{
  "n_layer": 20,
  "d_model": 192,
  "n_head": 6,
  "n_kv_head": 1,
  "head_dim": 32,
  "d_mlp": 384,
  "vocab_size": 512,
  "activation": "swiglu",
  "norm": "rmsnorm",
  "norm_place": "pre",
  "norm_eps": 1e-05,
  "positions": "rope",
  "rope_base": 27000.0,
  "rope_fraction": 1.0,
  "qk_norm": false,
  "attn_scale": 0.177,
  "bias": "none",
  "tie_embeddings": false,
  "parallel_block": false,
  "init": "uniform",
  "init_std_qkv": 0.0474,
  "init_std_o": 0.0588,
  "init_std_up": 0.0678,
  "init_std_down": 0.0678,
  "optimizer": "muon_hyperball",
  "lr": 0.00839,
  "lr_mult_qkv": 0.4,
  "lr_mult_o": 1.35,
  "beta1": 0.95,
  "lr_head": 0.0075,
  "grad_clip": 2.0,
  "warmup_steps": 200,
  "schedule": "wsd",
  "decay_fraction": 1.0,
  "decay_shape": "pow",
  "final_lr_fraction": 0.1,
  "batch_tokens": 65536,
  "seq_len": 1024,
  "doc_mask": true,
  "train_tokens": 284100000,
  "steps": 4336,
  "dataset": "wikipedia_en"
}
MLP neurons of a small language model. Each row is named by its layer, matrix (down: output weights) and neuron, and shows model dimensions 80-143. Each number is 128 + 24 x the weight over its row's rms, rounded and kept within 0 to 255. A neuron's up and down rows have the sign that makes its largest values positive.
After each neuron's rows, "fires before" lists the tokens most often just after its 100 highest values on Wikipedia text that the model never trained on.

L11.down318 [126 152 112 133 169 111 152 110 121  82 128 133 153  89 135  73 101 122 109 139  86 127 120 126  79 111 100 135  76 135 135 142 139 112 130  89 141 119 106 130 110  68 157 155 156  85 107 159 176 158 147 151 156  99 134 146 134 154 145 104 129 110 114 122]
fires before: "ord", "ies", "re", "ent", "he"

L2.down318 [124  93 149 149 159 166 156 114 101 138 143 142 124 100 129 137 114 152  89 145  99 122 135 161 102 133 102  94 108 114 160  78 139 154 131 100 111 142 152 135 124 108 141 155  98 119 120 123  73 121  98 127  96 131 142 129 148 111 155 132 148 140  99 109]
fires before: " |", "8", ".", "7", "5", ";"

L2.down185 [143 117  94 121 107 114  95 129  84 141 100  41 134 107 114 149 139 155 117 126 133 121 109 135  89 127 153 156  89 126 130 111 158 146 112  95 129 157 131 122 131 140 122 104 147 134 127 134 158 132 114 116 128 101 132 110  97 131 101 138 127 114 148 111]
fires before: "ge", "t", "ct", "y", "v", "g"

L2.down146 [131  87 125 145 145 150 151 123 117 178 171  91 119  77 119 106 123 146  68 112 127 136 107 100 152 165 146 159 114 143 120 116 105 193 131 124 115 139 134 173 108 145 121 117 107 114 161 112 137 117  99 133 120  92 146 132 162 142 141 101 122 133 137 110]
fires before: " |", ":", "–", ".", ";", ","

L13.down266 [133 130 142  97 155 135 140 134 142 118 104 159 129 153 224 172 156 166 185  91 123 109 107 145 117 150 143  98 106 138 101 120  96  94 137 162 148 137 149 162 161 124 132 156 115  95 131 151 101  99 106 135 156 124 162  83 160 157 110 127 122 149 114 108]
fires before: "e", "el", "ion", "ing", "us", "i"

L3.down248 [145 133 118  95 121 140 173 121 145 138 102 156 125 140 134 120 116 112 121 130 132 134 149 103 134 157 124 127 111  87 115 120 151 127  86 105  99  93 111 148 113 144 111 112 116  93  86 127 144 112 149  88 133 152 193 115 124 124 183 111 137 151 130 123]
fires before: "s", " a", "h", " the", "ia", " of"

L3.down3 [152 140 114 114 132 108 154 113  94 111 146 165 190 159 149  73 116  96 139 147 146 119 118 136 118  98 113 128 131 152  97 157 123 135 129  93 116 128 157 141 158 130 121 138 112 163  98 115 122 124 112 102 140 177  98 159 145 104 129  78 117  93 104 115]
fires before: "t", "I", "nd", "s", "f", "r"

L9.down313 [132 139 106 132 105 121 147 156 122 114 113 111 154 115 133 111  96 157 160 170  87 111 122 131 142 132 108 121 129 106 115  94 150  95 137 125 134 121 121  99 108 124 127  84 135 148 128 128 108  98 130 128 123 155 142 113 153 131 125 118 135 176 129 131]
fires before: "k", "\n", "ing", "ec", "h", "ed"

L3.down106 [120  97 142 110 141 198 139 150 156 103 128 123 159 152  98 180 132  78  77 130 121 182 167 115 137 186 100 119 175 148 142 154 164 177 128 120 154 134 126 181 109 130 119 132 144  88 143 115 116 144 144 117 104 137 129 126 154 110 119 158 121 151 152 146]
fires before: "-", "The", "P", "R", "S", "A"

L11.down287 [128 128 170 150  78  81 169 101 150 146 162 114 122 118 121 113 153 130 123 136 126 124 151  83 130 114 134 174 116 104 162  90 112 115 130 111 102 148 120 122 140 170 127 110 138 180 143 135  95 131 129 130 125 120 115 112 177 135 173 127 130 124 151 155]
fires before: "ic", "is", "im", "a"

L6.down57 [114  91 161 118 157 116 111 129 105 159 137 115 123 131 117 142 104 168  99 138 101  99 159 162 155 139 127  93 140 138 141 110 122  99 174  96 133 122 126 151 103 180 121 156 114  90 147 151 156 134  78 188 114 140 149 118 129 126 151 104 181 144 134 129]
fires before: "5", "6", "7", "9", "8"

L15.down148 [155 153 164 118 112 129 166 109 118 110 136 134  95 134  96  88  83 118 120 166 126 135 105 110 123 129 127 159  87 152 163 116 140 123 124 105 127 110 183  98 109 107 123 150 109 118 100 109 132 174 131 107 162 166 146 142 155  95 113 118 130  98  88 108]
fires before: "ord", "us", "o", "ent", "ur", "l"

L3.down162 [155 118 120 129 135 112 168 124 109 108 104 149 157 155 127  93 104  97 109 148 110 102 141 114 107 141 152 136 111 108 145 114 129 175 136 111 122 140 131 139 125 157 144 120 123 145 138 101 107 126 103 122 106  99 129 126 156  95 151  89 132 135 101 119]
fires before: "t", "nd", "r", "ra", "m", "I"

L5.down302 [165 101 191  80 122 149 157 122 137 132 111 117  97 158  81 104 123 131 127 111 152 152  81 135 122 162  81 135 141 109 124 117 126 133 136 141 107  80 100 132 146 152 122  87 176 116 131 141 129 105 130 118 142 130 138  86 103 152 130 140 132 128  90 122]
fires before: "\n\n", " a", " ", " the"

L4.down204 [142 151 147 125 160 153 157 136 112  96 104 152 138 108 125  98  86 138 153 156  87 102  91 134 147 122 132 123  94  92 116 151 131 107 136 130  94  97  73 106  96 139 128 135  99 179  87 139 123 116 104  95  90 119 131 156 141 162 148  96 108 177 138 113]
fires before: "ed", "e", "k", "s", "ic", "es"

L10.down143 [122 135 160 127 129 137 139 124  97 121 160 148 145 125 149  78  93 143 163  95 127 135  86 126 155 124 101 181 121 131 132  82 182  94 130 116 123 144 116  94  93 149 115  97  96 164 123  81 101 120 137 117 131 133 135 121 133  85 143 143 139 116 122 122]
fires before: "s", "ent", "k", "t", "n"

L4.down109 [142 136 153 175 114 137  94 133 142 113 102 106  87 102 111  94 149 103 127 137 137 140 135 125  94 144 155  68 103 129 143 163 134 164  84 114  90 131 128 139 122  78 105 127 161  58 130 117 131 132 159 126 112 159 102 102 111  89 115  76 117 153 148 144]
fires before: "p", "iv", "h", "t", "ed", "st"

L3.down279 [204  98 102 133 158 187 126 140 160 130 142 137 153 113 114 121 178  99 102 123  98 149 119 111 107 154 105 126 166 126 167 117 120 113 122 127  91 131 152 159 148 124 162 161 101 125  98 156 115  98 100 111 104 128 138 125 114 142 180 137 172 146 126 137]
fires before: ";", "el", " |", "es", "h"

L7.down301 [131 147 135 121 132 130 159 164 117  92 130 158 144 112  80 119 145 151 139 112 165  92 157 148 138  87 145 104 113 108  90  99 150 138 120 151 140 145 119 138  95 113 166 149 160 138 122 154 147 109 154 129 104 162 137 144 131 127 165 184 146 130 140 124]
fires before: "\n\n", "ri", "ent", "on", "u"

L13.down378 [ 98  77 165 116 165 107 145 109 131 107 149 127  93 131 152 124  88 129 126 102 127 114 131 154 105 144 118 139 129  98 143 111 133  94 127 156  82  99 143 113 140 128 134 121 148  93 166  87 126 143  87 127 158 151 132 100 169 155  76 110 118 138 103 107]
fires before: "e", "en", "es", "ed", "i", "ers"

L9.down2 [ 91 176 145 132 126 166 145 139  98  90 135  98  74 119 105 113 113 157 152 137 101 150 165 109 158 164 140 144  83  90 158 116 161 102 142  86  82  99 121 121 141 139 116 140 123 104 155  99 143 136 170  90 141 121 110 122 158 162 119 141 133 168 142 169]
fires before: " |", "le", "R", "O", "A", "S"

L11.down82 [163  90 137 113 198 128 114  98 109  97 115  75 114 121 111 129 163 157 118 136 132 128 109 121 124 129 135 163 143  93 120 102 124 157 149 111 117  88 132 139 124 169 132 161 127 144 120 150 149 136 141 133 148 128 138  72 126 126 138 104 173 122 124  87]
fires before: "e", "es", "i", "ot", "id", "t"

L3.down163 [138 117 153 122 153 149 130 137 146  77 112  98 102 157 130  91 128 142 116 132 162 129 157 108 126 108  79 162 151 122  95 124 131 121 103 154 172 139 115 146 104 141 155 135 142 148 144 112 157 114 160 137 133 138 170 116  98 147 120 115 167  82 144 146]
fires before: "un", "on", ",", "and", ".", "is"

L3.down353 [134 140 101 167 135 125 120 114 147 160 131 137  89 146 138 156 112 149  98 109 174 157 163 126 101 170  92 144 157 119 144 131 100 154 167  96 142 143 129 111 126 138 140 121 117 108 141 128 140 144 115 100 143 116  91 166 115  85 116  99  80 133 117  81]
fires before: "k", "==", "=", "===", "er", "n"

L16.down359 [ 96 132  93 105 102 167 146 122 128 111 102 118 101 160 123 169 157 177 156 147 140 154 147 111 138 149 142  91 115  93 119 120 159 143 103 154 127 136 156 157 138 100 121 177 114 139 115 145 129 145 152 109 163  86 116 176 142 117 118 109 142 172 127  97]
fires before: "1", "7", "8", "4"

L7.down148 [164 105 180 146 131 116  95 168 165 143 118  81 144 101 109  90 165 100 158  88 165 119 106 128 124 174 159 112 106 125 102  94 168 142 165 118 121 131  96 161 171 128 125 171 111 119 156 142 165 117  97 145 149 121 134 145 146 132 109 168 135 148 141 109]
fires before: " ", " of"

L11.down153 [159 131 146 124  96 119 128 151 110 136 149 112 140 130 139 117 171 125 127 120 104 137 180 190 181 118 122 140 115 133 136  87 152 180 118 148 131 126 129  95 154 139 123 136 132 115 136 134 145 115 153 127 162 138  89 127 123 116 108 136 131 164 126 140]
fires before: "ember", "ch", "u", " ", "ct", "t"

L16.down380 [139 127 139 126 126 102 148 118 101 133 121 128 113  96  96  84 148  97 109 117 174 121  69 177  85 120 108 162 101 142 108  82 136 126 125 102 129 114 167 133 147 141 116 152 119 182 151 166 165 125  97 109 156 131 148 115  98 142 112  94 118 121 163 117]
fires before: "ed", "e", "es", "ing", "ated"

L14.down41 [134 136 115  89 198 103 120 129 140 101 127  93 168 143 142 144 156 105  79 153 126 108 130 115 140 133 125  97 151 133 129 147 126 131 174 140 126 128 167 129 180 161 130 135 169 154 104 156 130 124 152  89 120 158 145 115  96 150  99 112 150 110 121  77]
fires before: "ec", "ort", "ac", "ot", "on", "e"

L7.down187 [ 94  91  96 106  98 122 147  87 151  64 121 101 142 145 141  95 177 123 148 135  92 130 133 153 118 139 114 114 110 135 118 102 121 102 134 182 133 126 137 131 155 135 107 159 132 116 160 155 117 146 130 116 118 130 102 107 120 126 173 126  93 208  99 143]
fires before: "d", "e", "ver", "en"

L7.down239 [ 98 131 146 134  95 116 142 127 125 110 140 142  97 154 109 140 152 145 109 111 132 119 135 133 102 148 132 118 150 119 113  95 144 165 118  89 103 128 138 115 103 124 143 133 102 115 119 154 104 127 108 146 126 122 116 133 100 110 131 169 123 151  93 118]
fires before: "8", "7", "5", "6", "0"

L13.down243 [ 90 123 111 115 148 103 148 137 104 146 129 135 104 171 136 117  86 139 173 115 125 157 152 140 128 138 168 164 131 143 122 160 112  89 125 157  93 100 102 146 130 117 122 156 136 156 180 130 150 171 137  75 146 146 151 137 185 181 117 131 133 167 128  96]
fires before: "n", " the", "ic", "t", "v"

L16.down178 [151 162 133 127 121 155 147 104  85 118 126 139 167 137 152 109 178  97 133 153 130 132 150 159 104 118  97 161 135 139 135 118 108 107 110 148 136 134 134 163 140 101 129 175 116 156 124  96 110 107 129 101 124 124 162 146 114 101 129 125 102 124 124 117]
fires before: "-", "b", "al", "f", "p"

L5.down38 [ 97 132  99 127  98 126 172 133 165 103 170 173  97  93 129 122 119 145 113 143 144 162 140  76 123 117  97 163 109 131 103 109 151 156 124 133 146 110 126 133 102 100 108  94 175 112 117  95  91 113 115 118 149 140 129 146 129 130 154 113 127 114 123  99]
fires before: "ic", "e", "ed", "he"

L10.down157 [170 133 140 122 103 108 127 142 114  96  77  83 105 151 126 123  97 136 124 131 103 166 112 151 103 125 131 125 139 116  96 101  95 122 172 117 119 109 118 107 164  96 120 144 142 165 141 157 100 171 126  64 116 114 150 142 123 117  94 132 120 170 156 148]
fires before: "or", "e", "-", "p", "d"

L7.down160 [123 122  88 125 104 149 155 141 104 137 112 118  96 137 170 156 165 162  77 137 139 127 178 111 107 141 130 142 162 134 145 105  99 115 120 112 129 116 168 136 159 137 113 143 146 117 132 133 144 167 123 122 132 118 173 150 117 107  92 117 160 119 105 145]
fires before: "8", "6", "5", "7", "3", "4"

L3.down360 [164 168  84 128 155 133 150 132 187 116 134 168 122 138 149 155  99 126 150  91 155  96  92 118 134  60 110 129 131 115 153 130 128 145 119  98 142 115 164 138 161 105 159 137 141 129 143  93  95 111 149  96 110 102 123 154 125 128 164 148  97 111 133 114]
fires before: "p", "s", "t", "b", "f", "at"

L4.down218 [119  98 159 115 120 108 163 139 121 112 134 138 154 149 125 119 127 118 117 128  86  68 128 146  94 161 146  84  99 116 148 133 106 139 166 107 125 138 114 155 133 135 128 149 113 133 115 122 130 113 114 127 106 143  99 102 126 160 136 125 103 134 104 155]
fires before: "t", "I", "nd", "m", "s", "r"

L2.down298 [166 163 102 164 112 143  94 145 155 145 141 180 102 129 120 151 133 124 107  79 149  96  80 123 137 116 140 129 109 174 141 147 149 102 161  79  98 134 166 113 103 143 144 115 112 103 161 121 102 146 135 121 123 126 105 150 130 115 192 133 117 125 113 122]
fires before: "d", "p", "v", "j", "g", "f"

L11.down291 [126 129 146 118 111 192 113 123 134 138 112  70  82 112 141  97 150 124 135 139 134 116 121  99 107 112 133 145 130 106 129 109  95 152 150 118 104 135  71 155 124  94 121 111 146 127 129  98 129 120 122 140 111 143 114 157 106 154 134 140 131  68 160 154]
fires before: "ic", " ", ",", "is", " to"

L16.down255 [128 112 111 113 144 125 151 101 190 147 147 131  88 124 120 141  97 128 147 134 147  76 140 150 135 132 155 129 159 140 112 131 140 121 126 110 113 112 104 168 128 152  88 137 139 129 133 128  93 144 127 110 126 113 172 145 164 150 125 157  93 116 144  61]
fires before: "\n", "\n\n", "n"

L5.down368 [108 151 131  97 135 105 134 140 131 159 147 120 104 108  95 111 144 157 133 123  89 125 149 140 158 130 141 156 119 123 152 131 106 119 148 123 165 156 130 109 165 144 134 131  93 116 173 127 121 151 112 134 155 165  94 145 116  90 146 136  97 119 128 103]
fires before: "s", "2", "3", "1", " with"

L15.down54 [126 114 115 134 140 136 144  99 130 172 120 174 137  90 132 157 142 143 104 136 141 150 126 129 110 151 126 130 150 116 145 113 118 128 130 106 139 112  86 104 138 124 102 170 114 141 132  99 139  94 109 127 105 114 206 110 154 145 137 171 119  93 148 119]
fires before: "==", "===", "The", "A", "I", "S"

L14.down65 [129 100 139 108  85 124 150 106  59  97  94 101 102 141 114 102 149 123  70 148 117 136 131 164 110 145 108 130 122 172 140 118 142 130 146 118 137 171  87 102 115  82 131 192 140 123 152 133  99 144 114 122 152 141 138 161 134 110  97 125 145 129 163 157]
fires before: "e", "m", "-", "ent", "k", "p"

L6.down120 [149 157 171 126 169 109 121  87 150 112 121 163 117 180 135  88 141 129 121 139 144 133 120 112 132  86 109 136 144 133 141 124 150 132  91 138 129 157 102 140 143 116 120 118 114 132 104  99 183 122 109 165 134 161 130  90 129 129 150 113 135 108  96 118]
fires before: "gh", "s", "se", "t"

L15.down166 [135 102 128  95 127 211 140 143 102  98 125 136 135 162 157 155 132 119 100 171 121 123 163  93 103 106 146 114 120 129 119 147 109 121 110 132 109 142 153 117 147 100 148 132 142 104 142  81 151 146 114 128 144 122 106 125 135 116  97 145 154  84 117 157]
fires before: " to", " and", " in", " by", " as", ","

L11.down58 [153 134 120 138 148 133 149 138 119 108 135  97 111 121 135 153 111 121 127 223 105 137 118 130  89 174 119 168 102 135 120 125 119 155 143 143 117 134 101 125 112 221 127  93 108 169 113 124 129 104  91 160 165 114 127 149 132 137 117 117 163 159 114 149]
fires before: "u", "e", "t", "5", " is", "er"

L4.down155 [115 103 158 178 136 128 120 140 105 134 127  97 102 134 106  96 109 163 104 123  78 109 129 131 111 142 109 103 156  97 152 160 121 144 138  87 142 130 112 180  64 175  87 156  93 105 123 138 104 141 107 153 131 121 132 163 115  93 126 132 122 118  93 147]
fires before: "8", "6", "7", "4", "3", "1"

L5.down178 [100 113  96 139 175 126 164 164 114 154 170 120 107 108  98 174 114 140 154 126 146 144 154 144 127 131  86 167 135  86  84 116 110 147 161 109 141  95 135 124 131 130 123 140 111 101 108 125 102 107 111 120 148 133 124 178 131  79 140 125 153  77 158 138]
fires before: "ic", "e", "s", "ed", "g"

L10.down56 [131 113 146 103 124 137 191 130 130 100 108 125 103 115 142 137 137 151 122 132 145 114 143 145  90 140 107 119 139 169 170  98 164 111 130 121 109 181 157 109  67 156 163 142 119 184  98  76  90 107  98 146 172  97 137 132 151 119 163  74 155 144 148 128]
fires before: "e", "i", "g", "u", " a", "s"

L5.down286 [ 96 130  84 154 118 148 149 162 138 137 175 140 101  94 115 135 136  80 128 159 165 167 127 103 115 117  98 133 120 114 146 142  74 112 129 166 104 125 114 145 165 133 140  86 136 147 135 109 114 159 168 120 137 140 158 101 137  98 167 120 110 148 103 122]
fires before: "p", "t", "h", "ec"

L3.down78 [112 143 129 138 116 164 111 103 124 116 118 129 114 171 131 105 151 172 119 126 150 112 119 131 134 132  70 121 127 121 152 117 140 139 123 127 161 146 127 124  94  99 114 176 117  92 148 150 117 123  93 101 136 181 136 100 118 114 121 136 128 128 106  81]
fires before: "s", "id", "ent", "c", "k"

L3.down344 [131 117 133  79 112 122 188 148 121  86 131  98 138 123  98 183 150 111 135 131 152  94 136 128 123 161 105 104 139 152  93 132 193 144 120 146 122 133 120 118  88 106 147 138 113 128 150 144 122 167 149 114 107 149 155 123 147  82 121 124 137 135  91 119]
fires before: "ers", "\n\n", "The"

L9.down331 [ 91 101  96 125 103 116 131 151 131 100 104 127 121 120 156 104 112 151 131 139 165 100 127 141 100 138 167 186 146 130 124 114 133 114 139 110 121 137 116 109 112 129 100 115 120 194 141 158 123 127  85 145 141 116 146 134 180  94 141 117 113 139 115  99]
fires before: "ct", "n", "d", "w", "al", ","

L3.down267 [146 128 168  83 112 120 142 119 144 137 142  92 145 137 134 120 110 175 107 124  91 138 123  94 127 172 151 120 105 116 147 140 110 130 147 108 127 174 123 142 145  83 147 114 125 140 179 117 111  88 118 145 157 151 135 128 166 119 175 123 104 128 152 101]
fires before: "s", "2", "ia", "h", "3", " of"

L11.down235 [163 159 145 108 150 105 133 128  93  97  97 146 118  94 124 130 163 125 101 130 115 141 147 146 141 112 113 111  89 123 145 113 148 128  81 148 112 141 126 117 131 142 143 154 155 151 101 133 142 152 166 155 108 131  49 118 146 115 158  84 143  97 136 134]
fires before: "s", "t", "her"

L2.down60 [113 141 102 149 131 128 102  70 115 160 140 103  69  95  99 124 154 139 155 129 139 133  88 129 138 126 121 102 122 125 117 108 119 114 113 159 156  77 154 127 150 101 137 125 200 123 102 110 111  98 137 140 100 182 173 127 125 106 166  90 121 124 147  98]
fires before: "p", "t", "h", "ist"

L10.down207 [151 161 136 150 132 126 123 132 132 132 150 118  52 128 135 118 105 153 114 118 103 133 117 157 166 133 148 145 118 130 161 164 115 144 128  99 141 146  68 154 117 141 119  85 155 169 120 103 129  89 128 132 128 128 110 125 110 108  91 135 157 161 133 149]
fires before: "ore", "e", "am", "t", "ter"

L5.down325 [136 125  84 132  96 146 133  77 132  83 125 130 145 112 147 127  99 142 112 125 136 144  81 100 117 142  89 130  70 127  85 142 107 123 116 126 136 103 108 125 137 143 121 148 138 177 148 153 129  99  98 175 122 162 129  83 116 134 149 126 117 167  89 142]
fires before: "as", "ver", "v", "e", "p", "en"

L10.down179 [130 123 176 146 128 107  86 119 154 104 166 110 104 121 114 110 122 138  71  74 112 150 117 115 145 122 126 123 138 143 145  82 164 145 135 126 166 116  79 121 128 141 120 155 148  99 165 126 127  99 124 149 133 146 149 106 103 137 115 148  60 107 146 138]
fires before: "ic", "le", " of", "|---|---", "is"

L3.down76 [139 113  98 109 114  80 132 150 100 114 124 131 136  94 152 141 111 166  52 138 102  94 113 108 100 139 112 155 113 133 127 136 142 128  88  84 155 130 100 134 111 151 108 131 133 113 131 105 134 119 126 132 107 131 166 127 184 104 154 165  77 127 153 153]
fires before: "===", "==", "al", "-", "=", "S"

L2.down84 [152 149 157  75 117 125 137 140 136 123 124  93 113 141 149 153 138 174 139 148 114 107 105 136 125 115 147 113 137 120 138 112 148 153 131 128 140 122 122 171 151 101 129 148 130 121 163 129 121 100 114 129 115  90 141 155 131 142 154 150 106 126  75 124]
fires before: "7", "9", "0", "6", "5", "4"

L15.down339 [119  99  85 146 122 145 101 178 136 124  81 121 125 143 110 144 154 124 117 148 122 131 120 145 125 150 141 103 138 121  97 120 153 114 143 122 135 198 115  96  92 103 125 169 133 115 118 130 137 124  95 122 114 136  87 111 121 137 110 123 152 102 125 110]
fires before: "ere", "ct", "ge", "he", "ab", "ar"

L13.down205 [123 147 121 120 141 166 142  98 134 136  90 130 105  98 134 166 124 115 107 137 122 151 155 148 124 124 111 124  99 142  84 160 131  94 153 115 126 125  99 138 165 101 145 111 148 105 118  98 130 138 146 106 131 109  77  91  97  97 116  60 139  52 148 111]
fires before: "a", "b", "h", "e", "on"

L4.down325 [ 87 109 107 116 124 162 108  95 140  85 134 142 103 113 107 144 157 138  95 156  70 169 128 114  94 139 124 114 140 152 149 143 138  81  97 113 158  99 139 115  84 123 138 111 126  95 121 140 123  93 181 140 117 111 164 111 100 141 166  85 115  79  94 114]
fires before: "n", "ord", "c", "ou", "ent", "l"

L5.down281 [145 102 133 107 121  75 120 133 146 159 148  70 141 144 126  88 131 109 165 145 165 104 125 109 134 133 119 112 119 120 154 139 184 143 126 135 146 113 103 115 160 100 148 185 120 150 139 134 105 185 110 131 128 151  68 147 123 124 116 148 119 134 140 119]
fires before: " ", "ly", "al"

L5.down162 [126 172  94 138 137 171 156  78 136 143 138 131 141 118 124 125 141 105 104 144 139 110 124 104 146 117 101 139 113 109  77 118 151 191 157 166 120 155 102 144 141 137 103  98  99 115 128 124 120 149 112 100  88  77  96 114 146 105 197 121 106 106  89 169]
fires before: "t", "nd", "S", "s"

L2.down182 [138 153 155 120 157 115 130 133 100 109 140 162 154 127 156  94  90 134  87 132 131 152 149 135 137  76 168 117 137 137 101  90 164 152 155 141 126 111  83 119 110 145 159 110 124 169 143 133 111  99 107 106 120 133 110 144 170  72 165  89 126 142 124 127]
fires before: "s", "t", " the", "h", "ia", " of"

L10.down315 [126 115 117 131 111 140 129  74  71  96 116 137 138 102  96 136 136 119 145 101 147 114 132 118 133 162  89 173 142 132  94 127 148  99 143 161 119 118 128 146 115 136 128 114 114 125 129 116 100 137  91 137 176  92 102  98 112 132 150 120 133 105 104 144]
fires before: "it", "s", "t", "ent"

L4.down77 [135 122  99 119 130 126 137 122 162 140 127 117 166 141 118 143 105 121 110 134 119  87 123 168 150 138 119 115 162 110 133 136 155 106 128 160 131 124 130 130 109 113  90 103 139 121 118 190 116 141 107 125 141 141 121 139 142 134 142 153 169 165  91  75]
fires before: "n", "m", "ill", "e", "The", "il"

L9.down195 [184 124 146  93 185 133 160 128 163 121 127 113 135 127 132 144 135 154 149 145 104 107 134 148 172 136 154 120 146 137 114 143 107 117  91  83 139 152 106 162 123 143 110 144 111 127 104 135  90 127 125  90 111 117  99 155 161 109 124 101 101 143 121 116]
fires before: "l", "n", "id", "e"

L2.down64 [146 128 155  98 143 120 141 128 149 126 159  99 156 128 134 110 128 143 172 119 135  99 136 129 124 117 177 112 111  87 129 139 116 161 140 128 151 106 154 154 145 107 189 140 151  96 148 150 129 109 128 134 118 142 103 119 111 107 152 133 148 127 153 121]
fires before: "{", "2", "g", "s", "en", "3"

L5.down94 [116 140 131 110 137 189 143  82 135 113 159 169  73 136 155 114 119 141  98 105 141 115  71 147 140 139 135  99 128 100 123 104  82 159 140  95 140 187 110 137 129 136 147 124 119 161 138 137  94 120 147 128 128 104 147 124 135 130 128 115 131 123  83 125]
fires before: "er", "p", "x", "d", "j"

L4.down88 [133 116 103 102 108 146 144 111 136 146 139 131 113 133 124 170 115  99 146 135 113 131 146  88 143 151 140 108 138 129 150 139 141 101 128 217 147 125 153 110 107 125 108 169 134 119 167 162 109 150 125 120 117 143  69 122  83 128 140 138 115 103 127 112]
fires before: "o", "ion", "c"

L16.down194 [170 155 103 163 119  82 125 136 148 151 168 134 105 134 147 129 135  99 143 146  90 115 153 147 143 100 143 139 101 134 121 140 118  94 139  92 120 128 138 150 136  89 107 166 142 108 144  76 100 192 155 149 160 119 182 124 121 122 100 117 121 139 115 102]
fires before: "n", " to", "i", "est"

L2.down293 [150 105 164 102 135 162 152 115 174 116 149 133  89 110 103 122 141 168  97 112 108 138 135 117 135 123 108 146 110 101 137 123 113 155 116 133  98 146 126 149 131 122 115 127 101 107 139 115 175 132  82 145 131 157 139 109 165 111 130 151 141 121 138 134]
fires before: ";", " |", ".", "1"

L11.down175 [122  97 118 124 142  80 134 159 154 130 150 153 126 133 131 109 145  84 157 150 145 145 143 144 110 130 163 117 159 135 122 130 126  90 140 131 114 111 150 101 133 145 122 137 151 155 114  89 148 140  85 117 114 159 174 102 160 156  83 105  87 155 133 133]
fires before: " ", "ter", "l", "es", "le", "ed"

L4.down358 [101 129 118 131 143 118 173 114 123 153  92 120 102  96 143 178 128 176 127 117 136 134 129 164 137  99 105 137 169 158 136 124 114 161 119 111 111 134 139 139 111 160 102 181 129 126 146 120 150 143 112 147 144 137  91 111 140  82 111 177 109 108 115  98]
fires before: "o", "n", "ard", "e", "ay", "er"

L2.down125 [140 144 123 146 126 140 182  94 163 134 124 129  95 100 133 154 134 115 133 112 139 152 148 115 109  77 167 113 118 127 113 150 146 127 137 138 123 121 148 135  71 143 145 176 160 117  76 109 115  99 120  93 146 126 149 142 117 134 123 130 156 136 136  99]
fires before: "e", "es", "p", "ed", "."

L3.down230 [139  97 121 117 113 143  83 115 165 144 122 174 122 107 105 125 157 123 115 125 131 137 100 162 138 101 123 111  87 121 118 139 108 121 157 138 134 122 122 142 102 132 155 127 135 125 165 159 130 161 157 123 133 115 108 114 142  96 138  91 128 164  76 128]
fires before: "d", "p", "v", "f", "j", "g"